Part of a small language model's weights.
Architecture: LayerNorm before each block, rotary positions, no biases in attention or MLP, untied embeddings.
Training: a variant of Muon for these matrices, 657M tokens, 10950 steps.
MLP neurons of a small language model. Each row is named by its layer, matrix (up: input weights; down: output weights) and neuron, and shows model dimensions 16-79. Each number is 50 + 15 x the weight over its row's rms, rounded and kept within 0 to 99.
After each neuron's rows, "fires in" lists the words (lower case) most often at its 100 highest values on Wikipedia text that the model never trained on. A number after a token or word is its count.

L2.up165:48 62 43 54 84 52 36 55 58 78 22 57 51 99 58 71 33 56 45 25 32 66 52 30 47 48 83 19 54 58 53 30 10 35 38 66 53 50 37 50 79 33 58 61 49 35 53 62 74 26 30 39 35 78 45 62 45 64 41 64 57 69 63 51
L2.down165:42 51 27 38 49 44 37 65 70 69 48 62 37 68 52 56 47 73 40 50 30 54 46 43 58 68 47 36 66 81 35 47 25 54 33 72 59 56 36 48 71 31 39 55 70 46 46 37 62 29 57 36 34 78 63 45 46 57 55 51 59 27 72 59
fires in: "english" 12, "large" 10, "strong" 10, "small" 9, "political" 8, "spanish" 7

L8.up1369:42 72 49 71 65 38 51 53 56 56 46 40 64 45 54 61 72 35 63 43 42 48 34 69 45 40 21 50 56 66 80 27 47 67 47 51 50 55 51 72 68 30 54 84 40 78 37 56 44 41 50 46 59 65 54 32 48 25 52 44 78 52 57 53
L8.down1369:65 33 37 55 47 19 48 53 86 43 58 61 22 45 20 44 62 41 45 48 44 32 67 37 53 51 43 52 20 43 35 52 47 46 27 39 46 40 37 81 70 47 63 54 73 63 55 30 22 62 40 33 39 51 66 55 61 68 82 48 19 45 41 44
fires in: "had" 26, "has" 15, "have" 12, "having" 11

L11.up292:58 46 31 57 54 51 60 50 52 39 55 71 49 43 69 62 20 16 64 50 54 68 82 66 65 74 26 46 53 72 91 43 46 49 47 31 66 66 23 59 85 59 45 59 76 46 50 65 30 82 41 53 60 24 45 57 89 20 51 34 42 32 56 52
L11.down292:36 47 56 56 43 33 59 69 51 47 52 46 22 57 33 59 63 38 64 34 40 48 62 32 64 31 25 39 52 52 57 49 79 53 48 44 72 52 53 42 51 57 46 63 58 59 48 61 72 49 47 39 26 30 59 59 25 14 62 27 69 53 34 35
fires in: "on" 55, "10" 8, "only" 4

L2.up797:42 17 41 50 55 20 20 54 41 50 45 50 69 99 86 62 36 44 53 60 32 81 56 41 63 85 38 45 64 50 36 44 50 37 43 73 43 42 66 62 38 42 24 59 46 34 55 45 65 66 50 54 63 31 47 48 40 54 61 63 22 84 27 41
L2.down797:56 66 51 53 57 45 54 40 60 59 62 42 50 46 99 42 52 33 41 58 45 93 48 49 43 53 51 76 52 51 59 31 50 01 48 63 51 42 54 45 32 51 30 59 43 48 68 01 78 62 63 24 84 49 33 48 38 52 41 66 36 38 26 61
fires in: "january" 28, "april" 14, "and" 12, "february" 11, "to" 7, "may" 6

L6.up763:31 38 16 61 40 39 37 45 59 71 47 24 46 65 60 53 52 48 59 55 76 71 82 51 34 52 40 47 46 70 24 39 68 37 14 78 60 45 36 40 41 70 46 30 63 50 45 62 45 46 58 22 34 58 49 55 44 50 38 81 85 56 66 41
L6.down763:48 48 55 32 46 58 29 77 64 52 44 62 40 23 74 63 54 22 54 44 38 37 73 88 60 43 43 49 53 65 62 55 39 58 66 29 46 18 51 45 55 34 15 59 33 46 73 29 30 49 30 36 54 49 36 50 43 36 37 53 78 24 77 43
fires in: "with" 17, "of" 16, "small" 10, "against" 9, "aus" 7

L2.up1402:51 67 36 70 70 31 36 48 50 42 62 40 50 40 47 66 51 54 61 27 51 40 42 12 73 40 57 50 59 61 57 66 48 47 48 74 40 23 51 58 40 52 29 73 54 44 51 55 70 74 67 41 73 51 30 54 52 39 36 27 57 17 40 41
L2.down1402:55 62 50 33 52 55 55 67 31 32 98 57 55 51 25 77 42 36 48 45 54 26 44 58 75 54 26 64 73 59 55 47 68 64 60 73 44 54 52 55 35 32 50 50 38 66 53 48 35 48 88 50 64 71 59 47 53 46 61 46 46 49 54 49
fires in: "after" 18, "before" 18, "until" 15, "following" 9, "pre" 4

L6.up944:69 46 37 75 44 54 56 65 49 53 29 37 43 48 50 56 32 47 50 29 50 57 27 50 31 43 35 33 50 64 67 52 57 24 45 65 32 41 51 69 56 74 55 34 30 38 63 50 44 62 34 46 75 91 65 55 50 37 66 50 59 33 72 53
L6.down944:69 54 54 54 40 50 66 23 55 64 50 47 27 39 77 68 45 62 28 44 39 56 36 52 76 59 39 24 38 53 54 80 44 55 32 45 32 37 63 26 34 81 68 64 47 76 59 54 44 64 89 65 61 46 52 61 42 25 65 54 40 57 70 64
fires in: "to" 35, "which" 22, "not" 8, "can" 7, "that" 7

L6.up1012:40 77 46 59 62 44 58 21 46 73 46 74 35 44 40 50 51 32 65 52 31 72 53 73 50 41 50 16 57 75 50 44 23 49 59 53 52 48 55 38 60 23 66 68 54 31 70 63 29 45 55 58 37 85 48 33 60 71 54 40 43 46 49 35
L6.down1012:46 43 06 63 45 42 37 60 61 50 53 32 91 52 38 27 68 48 70 60 42 46 70 59 18 44 40 63 64 21 38 80 34 54 48 42 42 60 46 58 26 49 73 25 42 79 20 53 56 33 58 69 42 44 27 75 54 66 60 56 32 54 27 48
fires in: "s" 27, "and" 10, "his" 5, "my" 4, "one" 4, "then" 4

L2.up1035:70 52 46 39 50 31 45 59 62 40 58 56 42 42 51 68 44 62 26 53 36 40 45 21 70 57 73 54 62 50 62 41 53 50 63 82 54 71 43 56 26 67 43 70 62 31 34 53 73 72 35 54 21 11 47 24 39 43 45 66 58 62 63 58
L2.down1035:64 49 53 21 48 71 62 77 61 38 76 71 50 28 39 72 49 56 38 25 44 43 48 46 55 49 37 44 72 52 61 45 47 78 48 75 58 59 35 52 65 46 52 70 52 53 48 31 46 56 25 39 53 25 38 34 54 44 43 41 48 60 69 67
fires in: "after" 32, "but" 15, "before" 15, "until" 13, "however" 12, "although" 5

L6.up1251:58 49 45 61 52 65 70 52 64 35 61 65 66 59 64 37 80 53 64 38 33 52 30 65 39 25 72 40 51 42 28 57 54 32 57 50 50 60 47 54 63 61 44 31 67 48 40 53 39 29 62 55 50 76 45 53 39 36 71 38 45 29 32 80
L6.down1251:41 47 15 43 37 42 70 29 30 61 75 79 51 49 74 44 42 27 16 41 36 54 47 40 67 37 43 25 83 40 67 75 64 59 26 41 49 39 30 47 70 66 65 35 56 50 62 65 37 34 99 58 44 53 50 43 47 56 60 53 56 54 12 34
fires in: "to" 63, "can" 14, "not" 5, "could" 4

L8.up1144:54 53 69 35 05 53 26 51 64 58 60 33 46 37 71 37 64 72 58 56 55 46 51 38 46 40 40 87 46 66 42 31 59 66 34 38 43 52 39 44 67 46 36 99 63 51 71 55 50 32 43 54 60 60 14 35 48 61 39 41 40 60 73 61
L8.down1144:47 58 75 37 60 61 46 52 35 55 78 62 43 31 38 21 48 16 54 50 55 48 42 60 52 53 52 91 15 61 80 64 50 78 58 65 44 45 44 36 49 53 59 58 48 55 68 46 75 52 16 29 23 62 73 53 54 51 81 54 14 35 49 76
fires in: "in" 29, "for" 11, "between" 6, "to" 6

L6.up1140:32 48 63 34 52 78 58 57 37 50 53 58 50 63 00 32 95 31 43 41 45 49 48 53 48 86 50 63 28 83 37 62 78 77 43 64 63 62 59 47 59 49 42 52 43 42 70 44 49 26 69 37 47 54 22 33 53 61 56 65 44 43 68 63
L6.down1140:44 38 47 27 37 58 90 68 52 63 57 42 51 60 21 65 52 15 51 34 42 28 41 49 53 63 49 38 56 30 62 60 44 58 55 34 58 49 41 55 61 53 56 52 50 50 59 30 18 33 14 38 59 55 35 60 58 71 48 45 51 52 82 65
fires in: "in" 20, "near" 16, "of" 11, "to" 11, "nearly" 4, "through" 4

L6.up832:70 61 49 85 37 62 51 45 58 42 71 40 66 32 59 49 56 31 36 52 52 54 53 51 62 54 51 55 61 31 51 35 64 67 26 42 69 62 66 55 52 32 72 50 53 56 41 64 30 56 34 26 59 39 38 35 52 53 56 55 50 34 53 62
L6.down832:54 51 68 68 27 68 69 57 31 68 67 54 57 47 52 43 07 60 78 37 40 63 46 32 59 30 71 62 30 63 50 40 59 55 70 76 30 75 34 54 52 32 52 49 30 31 65 38 00 55 12 51 25 82 69 50 52 51 57 48 23 68 43 51
fires in: "of" 35, "it" 8, "ottawa" 8, "pretty" 4

L6.up801:34 36 71 55 57 41 48 66 26 60 30 53 26 54 48 57 60 43 57 48 45 46 38 64 56 33 13 44 68 57 53 37 69 56 64 35 78 62 58 68 33 54 45 66 39 44 50 42 43 56 47 44 54 53 40 27 64 57 70 65 36 56 65 40
L6.down801:53 41 60 72 27 39 50 44 26 40 70 49 65 46 42 68 52 50 58 62 48 61 79 52 46 30 57 57 45 71 77 57 44 82 59 42 24 25 35 23 60 35 27 43 56 72 34 42 54 58 35 54 48 51 60 56 33 40 46 36 47 49 54 33
fires in: "of" 34, "in" 27, "to" 13, "on" 5, "through" 5, "into" 5

L2.up1018:50 57 48 28 34 48 66 50 45 53 20 41 29 61 53 78 38 42 15 19 52 57 60 63 76 59 45 47 48 61 48 61 65 52 55 46 55 69 50 59 46 44 58 44 57 53 27 56 44 41 66 43 52 37 54 54 55 37 21 48 63 78 50 70
L2.down1018:48 60 52 56 47 41 53 47 37 50 47 19 51 53 61 83 50 37 54 26 37 56 61 71 65 50 54 47 54 52 41 68 39 66 45 58 52 66 49 89 45 51 66 35 67 47 50 61 04 69 74 70 75 47 39 55 52 52 28 48 78 54 39 65
fires in: "more" 35, "full" 9, "numerous" 6, "few" 6, "highest" 5, "high" 5

L6.up1236:44 50 52 39 32 83 42 55 40 52 61 48 31 69 48 76 64 61 63 59 45 65 65 49 45 83 22 38 48 36 41 61 61 46 48 32 19 34 54 45 43 36 22 28 48 49 33 37 53 26 31 78 41 70 52 43 69 68 49 35 63 44 52 56
L6.down1236:56 26 35 49 64 39 40 55 78 49 53 37 62 36 67 75 84 33 46 47 26 38 59 37 47 42 76 71 54 64 49 39 39 83 75 72 42 69 48 46 55 66 57 46 43 39 38 73 37 49 25 27 39 44 40 61 58 27 46 56 55 27 59 66
fires in: "between" 17, "with" 11, "on" 7, "for" 7, "from" 6, "in" 5

L2.up1476:53 33 61 32 49 54 43 35 65 52 72 57 64 61 59 40 29 39 33 42 30 45 28 65 50 83 11 54 51 44 31 37 52 34 61 48 43 50 60 75 51 48 31 48 66 65 46 61 52 43 51 57 42 37 68 44 27 29 45 39 67 82 32 49
L2.down1476:51 60 59 82 67 62 48 35 41 61 56 59 43 41 75 69 63 43 45 49 51 57 65 69 42 55 35 39 27 34 41 43 50 33 54 58 58 40 50 45 65 50 66 32 53 53 45 29 68 66 83 59 41 74 60 44 56 61 19 42 35 72 56 43
fires in: "and" 80, "to" 14

L11.up555:37 46 64 72 52 61 53 57 65 73 52 44 59 56 28 62 42 25 25 30 24 52 48 25 19 43 42 42 43 54 47 27 53 40 49 45 72 39 54 59 34 59 38 62 54 57 56 23 49 59 27 44 46 51 91 48 54 50 56 60 41 35 60 56
L11.down555:48 53 35 59 47 43 86 29 70 56 56 46 42 74 69 48 49 41 41 60 51 43 27 24 53 67 37 42 59 27 44 22 74 50 60 39 43 35 49 65 34 66 43 42 38 56 49 44 32 60 37 76 67 47 45 47 42 64 70 47 50 68 60 56
fires in: "of" 37, "american" 13, "in" 4

L2.up1:54 28 52 62 75 22 57 75 49 55 46 36 45 52 23 55 75 50 50 45 57 59 61 52 75 30 41 57 13 54 56 52 55 52 61 36 43 55 62 85 79 35 40 54 50 46 50 41 57 49 19 53 42 38 33 86 43 32 43 74 52 50 33 73
L2.down1:58 52 37 40 43 52 56 66 37 48 48 28 29 45 47 64 56 53 44 46 49 42 63 20 47 39 67 36 26 82 26 29 42 55 61 48 37 16 56 40 48 39 39 69 71 76 39 41 39 26 20 37 52 45 62 93 35 30 46 56 57 60 59 54
fires in: "tv" 18, "episode" 10, "series" 10, "television" 9, "as" 7

L6.up664:33 55 39 50 74 64 42 61 47 55 54 66 20 76 42 38 54 04 57 52 39 65 49 75 48 47 61 61 42 65 84 42 47 59 26 44 66 88 50 26 48 84 11 38 56 45 31 32 44 59 48 40 51 56 34 34 68 39 73 58 46 34 52 51
L6.down664:39 54 59 53 64 47 60 45 33 36 52 44 46 46 59 68 35 46 47 19 17 11 36 43 69 46 33 55 75 62 24 59 56 78 70 29 42 29 73 61 37 52 36 54 58 66 43 69 47 67 76 22 12 65 47 23 94 35 32 50 34 41 40 63
fires in: "to" 17, "on" 12, "in" 10, "from" 9, "upper" 6

L2.up1481:43 29 47 45 42 31 66 95 45 46 12 75 73 70 33 74 19 61 57 40 36 67 39 52 55 14 41 47 44 50 40 81 45 34 55 50 27 56 31 49 71 48 63 52 45 40 30 49 59 51 52 47 49 48 37 39 43 25 45 52 66 56 57 56
L2.down1481:41 37 55 70 33 53 55 50 48 43 43 53 46 79 31 67 21 50 46 60 60 56 29 60 49 49 55 42 24 54 48 87 26 76 69 67 36 67 35 56 56 42 55 54 61 34 14 49 33 58 50 27 61 69 54 65 50 31 65 56 52 43 58 52
fires in: "high" 48, "middle" 10, "law" 9, "highway" 8, "common" 5, "highest" 4

L2.up1342:68 60 64 75 40 45 66 48 60 46 37 65 64 44 31 53 32 59 58 68 39 45 48 65 59 61 66 54 53 49 74 46 33 56 55 62 61 49 28 70 64 43 35 47 52 49 36 50 86 71 47 36 42 44 47 57 64 58 59 59 00 72 54 50
L2.down1342:86 61 69 66 43 47 68 71 00 43 20 44 39 64 34 68 68 52 42 34 32 83 54 53 99 56 49 57 51 57 33 55 54 54 42 65 68 66 21 89 52 64 52 33 61 62 45 37 53 48 48 19 44 67 63 20 59 33 31 48 56 61 52 48
fires in: "10" 54, "100" 9, "102" 7, "103" 5, "109" 4, "104" 4

L6.up1286:44 33 56 71 50 35 66 46 41 59 77 47 31 61 35 63 52 29 51 40 51 20 47 32 47 50 59 49 64 45 58 47 46 40 48 44 53 48 47 50 23 40 00 42 48 57 55 27 32 50 67 41 62 67 35 39 54 27 51 64 59 54 66 57
L6.down1286:37 56 64 19 52 61 45 60 52 64 61 55 54 55 45 52 40 64 67 43 47 58 68 40 40 38 58 61 57 69 60 55 33 57 65 49 39 34 71 68 60 22 58 54 48 48 49 58 39 57 51 15 34 49 60 58 74 44 52 50 39 73 76 26
fires in: "in" 42, "of" 9, "one" 9, "during" 7, "upper" 4

L8.up690:74 47 37 52 59 55 40 46 67 26 54 36 52 85 67 43 50 48 65 44 42 28 46 29 38 32 22 38 46 52 41 31 44 55 41 51 58 39 54 51 25 14 59 45 57 73 55 64 75 77 23 62 49 63 53 12 41 04 59 75 63 54 53 57
L8.down690:43 80 46 70 67 53 31 68 81 34 38 54 47 57 56 61 45 29 63 66 27 62 47 47 97 74 27 54 66 57 35 49 36 39 51 36 66 26 29 61 62 42 57 57 71 25 51 57 32 49 14 44 38 72 36 65 44 47 55 53 58 48 54 29
fires in: "have" 19, "had" 12, "has" 7, "without" 6, "being" 5, "with" 4

L6.up14:73 58 39 79 53 48 27 71 51 62 41 54 59 86 47 64 49 38 71 48 59 64 37 60 39 43 51 79 52 66 29 29 32 48 46 92 58 55 21 65 71 39 14 41 47 67 43 56 46 34 32 33 48 54 69 43 37 41 54 68 61 53 37 42
L6.down14:47 75 50 60 52 38 58 62 53 68 43 70 64 27 55 33 33 56 48 57 54 23 29 33 80 50 47 53 67 39 33 84 68 38 36 43 78 46 49 55 60 65 65 50 65 58 33 41 39 59 40 65 67 58 56 63 23 50 49 74 38 48 51 72
fires in: "of" 32, "had" 21, "to" 18, "have" 13, "has" 5

L6.up1400:72 40 57 51 30 49 40 60 65 47 39 55 44 25 46 33 57 42 45 38 56 53 49 55 30 49 41 24 50 61 77 42 41 52 75 46 46 47 57 62 75 36 72 24 28 40 56 99 47 54 62 47 49 57 64 23 32 42 39 43 29 35 46 51
L6.down1400:22 42 33 60 13 54 70 51 48 51 76 53 58 76 55 62 57 39 44 29 39 16 56 53 43 51 48 40 47 28 34 43 57 29 66 28 62 79 36 44 62 75 51 69 80 59 51 37 53 36 70 44 28 19 53 46 70 62 46 42 54 79 52 39
fires in: "and" 23, "s" 19, "as" 10, "the" 8, "example" 5, "one" 5

L6.up1373:71 56 71 31 58 45 40 64 60 57 50 48 82 37 50 51 39 44 56 43 55 45 46 40 51 50 37 50 59 48 38 24 64 48 42 52 72 53 25 49 34 27 40 38 32 63 71 60 17 66 47 51 62 51 54 42 25 59 35 30 70 58 52 66
L6.down1373:50 71 61 44 42 76 64 53 46 38 54 46 49 25 46 76 41 55 56 42 12 79 75 72 49 62 77 56 53 74 48 56 38 44 29 44 43 25 40 68 56 70 44 46 31 56 57 72 18 61 50 91 60 49 35 49 66 42 43 44 27 47 42 27
fires in: "one" 26, "this" 17, "each" 12, "that" 11, "1" 5

L2.up3:83 32 21 44 65 45 56 32 61 49 55 44 45 68 76 47 66 51 58 42 55 54 27 23 54 33 43 69 54 60 65 54 57 71 43 75 61 57 50 68 59 43 63 57 49 55 55 60 65 29 47 60 51 61 64 57 35 55 08 61 65 44 66 52
L2.down3:50 54 39 72 45 50 54 64 84 38 39 49 42 45 44 68 27 50 41 33 47 25 53 44 49 65 39 59 38 46 82 39 28 39 59 54 56 38 33 78 63 51 23 42 62 28 46 35 37 45 11 29 81 61 56 60 57 43 60 40 24 62 60 61
fires in: "having" 14, "has" 14, "had" 13, "20" 7, "have" 7, "able" 6

L11.up51:45 38 75 50 34 43 35 53 51 83 26 51 75 54 63 68 78 87 60 39 70 75 58 46 50 37 52 41 58 65 28 44 52 43 32 42 87 52 35 53 62 30 38 44 34 53 55 40 51 25 59 56 38 71 55 42 56 53 33 44 56 51 39 77
L11.down51:54 47 32 48 67 21 56 55 66 77 40 29 56 50 55 66 71 73 71 36 48 54 64 54 59 66 53 46 54 52 58 65 47 33 15 66 63 74 35 40 58 54 36 55 40 38 19 71 38 22 55 71 53 68 41 48 54 64 45 16 53 61 44 48
fires in: "an" 83, "anti" 4

L2.up1374:36 43 56 24 11 52 64 61 73 42 71 54 51 59 50 70 56 38 45 77 37 23 36 52 56 33 57 57 32 51 48 47 60 39 62 68 74 30 40 85 52 27 30 56 29 61 21 88 54 38 57 35 49 54 50 34 74 63 56 41 59 42 54 83
L2.down1374:23 63 42 64 62 70 54 59 62 55 59 07 73 54 71 67 39 53 51 58 44 36 33 57 50 21 59 61 46 56 41 55 53 65 46 50 67 41 49 45 56 38 46 56 32 61 33 43 46 53 67 31 50 70 48 66 67 88 51 06 69 38 71 59
fires in: "south" 39, "north" 16, "east" 14, "west" 9, "southwest" 4

L2.up1148:46 39 33 03 81 53 63 50 35 42 71 67 68 29 48 43 66 50 49 47 33 38 10 47 43 55 45 69 48 42 37 48 22 62 58 38 61 28 46 25 94 33 62 69 29 42 94 40 65 24 49 25 39 55 62 65 27 56 18 68 61 29 55 54
L2.down1148:39 30 43 24 62 51 78 60 50 50 39 71 53 35 63 47 45 56 78 77 38 33 43 59 22 67 51 66 47 44 29 54 37 50 40 31 50 28 59 33 65 55 56 39 58 61 69 56 35 60 31 60 70 54 68 49 37 55 61 45 08 51 31 20
fires in: "0" 98

L2.up416:75 27 39 51 57 28 59 48 42 40 44 46 44 54 31 63 67 54 49 38 33 64 57 59 83 31 63 42 52 27 37 55 58 74 80 40 30 45 70 69 43 63 34 61 41 42 74 54 48 62 30 72 80 66 51 50 41 68 18 42 44 24 19 65
L2.down416:53 53 48 49 45 60 45 54 59 76 46 59 42 38 29 47 34 48 40 64 27 60 72 34 69 61 53 12 50 38 30 73 84 63 64 67 41 48 69 35 46 64 65 28 65 50 52 23 30 63 23 68 41 35 59 43 71 73 32 59 12 36 61 52
fires in: "released" 20, "series" 16, "episode" 7, "album" 7, "shows" 5

L6.up91:47 39 60 39 66 81 55 46 67 39 47 48 24 45 45 29 56 43 44 86 27 63 19 43 65 80 59 62 58 14 43 64 73 70 23 75 62 54 55 42 41 51 49 58 47 54 50 37 46 25 50 47 40 22 61 67 72 40 66 59 66 48 47 27
L6.down91:70 38 42 77 60 51 55 48 46 46 45 48 33 33 58 56 26 61 47 70 12 46 46 46 87 51 70 65 53 49 51 55 51 34 37 71 35 28 47 26 41 36 39 43 64 47 30 45 36 24 62 54 66 46 30 43 34 56 73 25 35 40 42 28
fires in: "day" 12, "days" 11, "time" 9, "months" 8, "week" 5, "oil" 5

L6.up1360:51 47 65 45 61 48 14 54 57 90 36 79 51 74 51 21 58 42 50 17 41 51 47 72 29 54 52 31 29 43 49 18 53 36 79 76 29 62 52 68 64 29 53 43 68 54 55 62 50 45 25 79 46 56 66 36 43 61 73 42 45 54 49 31
L6.down1360:55 47 11 28 52 35 54 42 28 82 41 52 84 41 44 24 42 58 43 38 51 70 44 63 73 52 71 45 33 43 63 75 38 45 57 63 61 26 52 37 56 77 69 42 65 55 57 61 61 55 74 57 59 38 46 56 57 68 45 42 51 45 22 62
fires in: "and" 68, "but" 7, "to" 6

L2.up14:38 45 49 05 32 61 79 43 42 59 46 65 57 47 60 55 64 61 56 54 39 49 46 44 36 39 39 87 54 49 51 12 56 45 49 35 54 48 62 33 91 12 52 47 60 45 78 49 77 40 45 19 55 56 50 65 42 60 31 49 62 19 67 65
L2.down14:28 34 62 50 60 52 76 53 47 58 25 67 54 35 66 38 25 59 71 82 45 27 44 57 41 62 40 58 77 66 41 46 41 44 31 42 46 59 52 41 74 39 48 26 59 51 50 36 57 62 16 53 90 46 69 52 44 45 61 50 38 43 20 09
fires in: "0" 86, "mr" 6

L2.up47:48 52 48 41 43 53 65 56 49 20 20 37 53 55 51 76 55 83 54 56 23 66 43 66 53 52 42 43 38 47 21 61 47 45 54 66 30 47 34 58 38 47 70 36 46 51 35 43 78 51 38 56 55 59 63 55 30 38 26 59 78 37 60 30
L2.down47:48 60 39 56 53 39 52 47 72 36 47 36 64 67 55 53 65 63 43 78 43 34 27 35 69 57 51 33 53 54 31 63 37 32 72 50 31 66 55 57 41 41 59 34 47 61 30 75 40 24 24 46 60 65 62 71 48 38 45 46 92 32 46 52
fires in: "high" 42, "highway" 8, "strong" 6, "highest" 5, "white" 4

L6.up1203:56 37 42 49 37 52 19 34 60 38 65 74 48 50 35 55 39 58 41 43 33 53 39 87 47 51 32 43 41 67 90 31 48 54 70 57 60 58 30 72 44 59 41 68 45 55 70 60 71 34 48 42 32 50 35 62 59 37 65 56 52 50 58 08
L6.down1203:62 45 36 31 56 40 25 77 59 74 52 49 30 73 54 60 78 25 34 56 28 34 58 60 46 32 33 29 46 52 75 35 29 32 33 54 63 42 74 43 44 65 84 46 53 23 50 32 45 54 36 55 52 92 53 34 19 42 64 44 27 57 76 59
fires in: "a" 49, "an" 12, "first" 6

L11.up872:47 33 29 37 66 78 30 48 59 39 56 57 76 68 66 57 53 50 38 64 31 58 59 69 74 41 59 44 53 28 49 45 39 32 33 52 62 56 49 32 53 60 63 54 28 59 55 54 72 70 32 39 16 56 40 41 65 60 41 58 37 60 57 22
L11.down872:41 62 39 49 38 42 48 38 71 60 66 55 57 66 34 51 50 58 14 54 34 43 49 67 58 54 57 33 61 43 46 47 82 45 35 62 68 59 52 30 57 44 09 27 29 86 54 28 66 14 41 59 57 56 29 48 45 46 40 18 32 42 60 51
fires in: "an" 58, "analysis" 5, "anti" 5

L6.up873:61 51 47 46 35 38 76 61 63 33 34 65 41 67 69 54 48 49 64 36 61 47 48 54 29 46 64 35 68 70 46 50 56 70 36 31 41 38 20 39 45 41 71 41 54 55 56 64 38 59 20 49 66 56 44 46 57 10 12 37 69 51 66 42
L6.down873:36 78 59 31 45 43 58 58 60 49 57 46 52 58 52 29 61 57 27 43 53 47 45 72 29 47 65 63 46 45 62 57 32 42 54 80 52 56 43 67 72 47 27 65 50 72 47 55 64 65 76 68 26 24 59 75 47 34 46 56 20 34 26 14
fires in: "for" 14, "in" 13, "on" 12, "with" 4, "indigenous" 4, "vidzis" 4

L2.up807:66 73 46 60 47 47 10 58 39 40 65 47 66 37 68 65 38 48 74 79 57 46 60 62 68 35 57 40 67 58 31 35 35 54 70 61 76 38 30 35 48 42 36 56 40 28 25 34 55 37 43 47 37 63 51 62 61 64 68 42 53 45 51 50
L2.down807:50 51 49 33 51 20 59 67 40 64 63 57 39 46 38 53 51 56 43 47 39 69 50 43 42 34 79 54 80 29 71 50 31 62 49 59 79 38 38 40 34 29 42 58 35 49 60 48 35 28 45 39 36 40 61 51 75 59 46 47 23 29 33 60
fires in: "announced" 15, "details" 10, "history" 9, "featuring" 8, "present" 7, "feature" 6

L8.up726:40 61 65 65 50 39 27 49 56 72 51 63 65 43 41 50 30 29 48 22 31 61 54 46 41 68 61 56 56 41 67 37 47 29 56 40 70 62 36 36 25 51 39 46 35 41 60 79 45 50 33 37 23 34 63 48 64 43 74 54 49 48 42 52
L8.down726:34 45 52 38 37 48 27 88 49 56 68 37 58 34 58 65 37 72 40 26 40 53 56 66 30 15 99 82 36 36 70 30 82 57 61 58 35 47 59 76 60 51 52 51 59 42 54 44 54 40 46 26 23 75 49 55 57 66 60 49 37 52 52 37
fires in: "of" 56, "before" 9, "to" 5

L11.up246:58 60 82 44 48 80 45 49 47 40 24 41 64 45 46 55 66 44 50 38 62 36 46 60 30 33 66 49 32 31 60 56 47 42 77 71 59 34 43 56 54 55 57 40 49 50 61 40 33 56 64 40 51 61 49 67 69 60 60 42 44 57 71 40
L11.down246:32 41 79 38 51 61 25 35 49 59 46 73 36 43 39 72 52 53 58 43 52 66 56 26 59 63 54 42 69 78 51 72 48 53 55 78 65 48 45 36 54 37 53 62 65 43 18 43 23 61 70 52 74 60 39 46 75 30 56 36 70 48 51 62
fires in: "as" 30, "is" 26, "became" 18

L2.up885:54 58 87 74 64 40 67 37 51 59 55 55 56 36 60 53 63 41 55 58 46 38 55 45 56 28 55 38 58 63 47 57 81 71 53 66 80 62 42 35 35 52 77 49 49 36 54 56 60 62 60 33 63 64 61 62 69 50 44 57 41 35 48 12
L2.down885:35 52 74 71 64 56 44 57 41 64 56 23 76 23 65 67 58 45 35 73 38 33 51 56 52 31 58 45 50 60 79 64 84 62 69 60 40 69 42 49 45 63 65 62 56 59 49 69 46 34 43 44 35 67 52 46 77 43 51 51 57 35 52 18
fires in: "between" 24, "number" 16, "code" 8, "children" 8, "isbn" 7, "numerous" 6

L6.up414:33 32 71 72 49 75 55 35 56 51 44 77 48 54 44 62 68 51 67 80 41 57 40 59 67 28 51 31 37 47 42 30 41 42 69 66 60 50 48 53 46 64 60 66 53 40 68 50 33 42 83 47 43 69 66 57 54 78 48 34 48 51 62 48
L6.down414:57 50 46 45 49 57 28 40 49 55 53 52 47 48 47 63 75 62 49 19 67 61 58 50 67 31 42 49 40 52 63 54 60 54 56 45 58 46 42 40 23 37 27 68 35 72 19 39 46 34 38 65 47 60 65 38 45 22 22 33 53 52 68 32
fires in: "south" 18, "while" 17, "is" 11, "was" 4, "at" 4

L8.up1246:30 46 48 35 41 33 62 57 57 58 48 56 61 69 58 45 53 46 43 33 62 87 65 27 39 42 55 20 71 50 59 61 57 36 30 45 51 54 42 33 58 45 22 55 70 44 43 40 30 35 51 53 17 50 69 48 81 37 38 47 57 42 58 81
L8.down1246:23 74 53 66 63 41 25 66 59 65 39 64 70 55 47 56 64 43 63 27 29 51 51 65 76 48 28 52 47 57 51 60 40 61 35 49 40 47 58 75 35 58 69 70 66 32 44 39 31 64 32 33 38 58 51 61 62 21 48 53 27 48 76 28
fires in: "on" 41, "anti" 6, "with" 6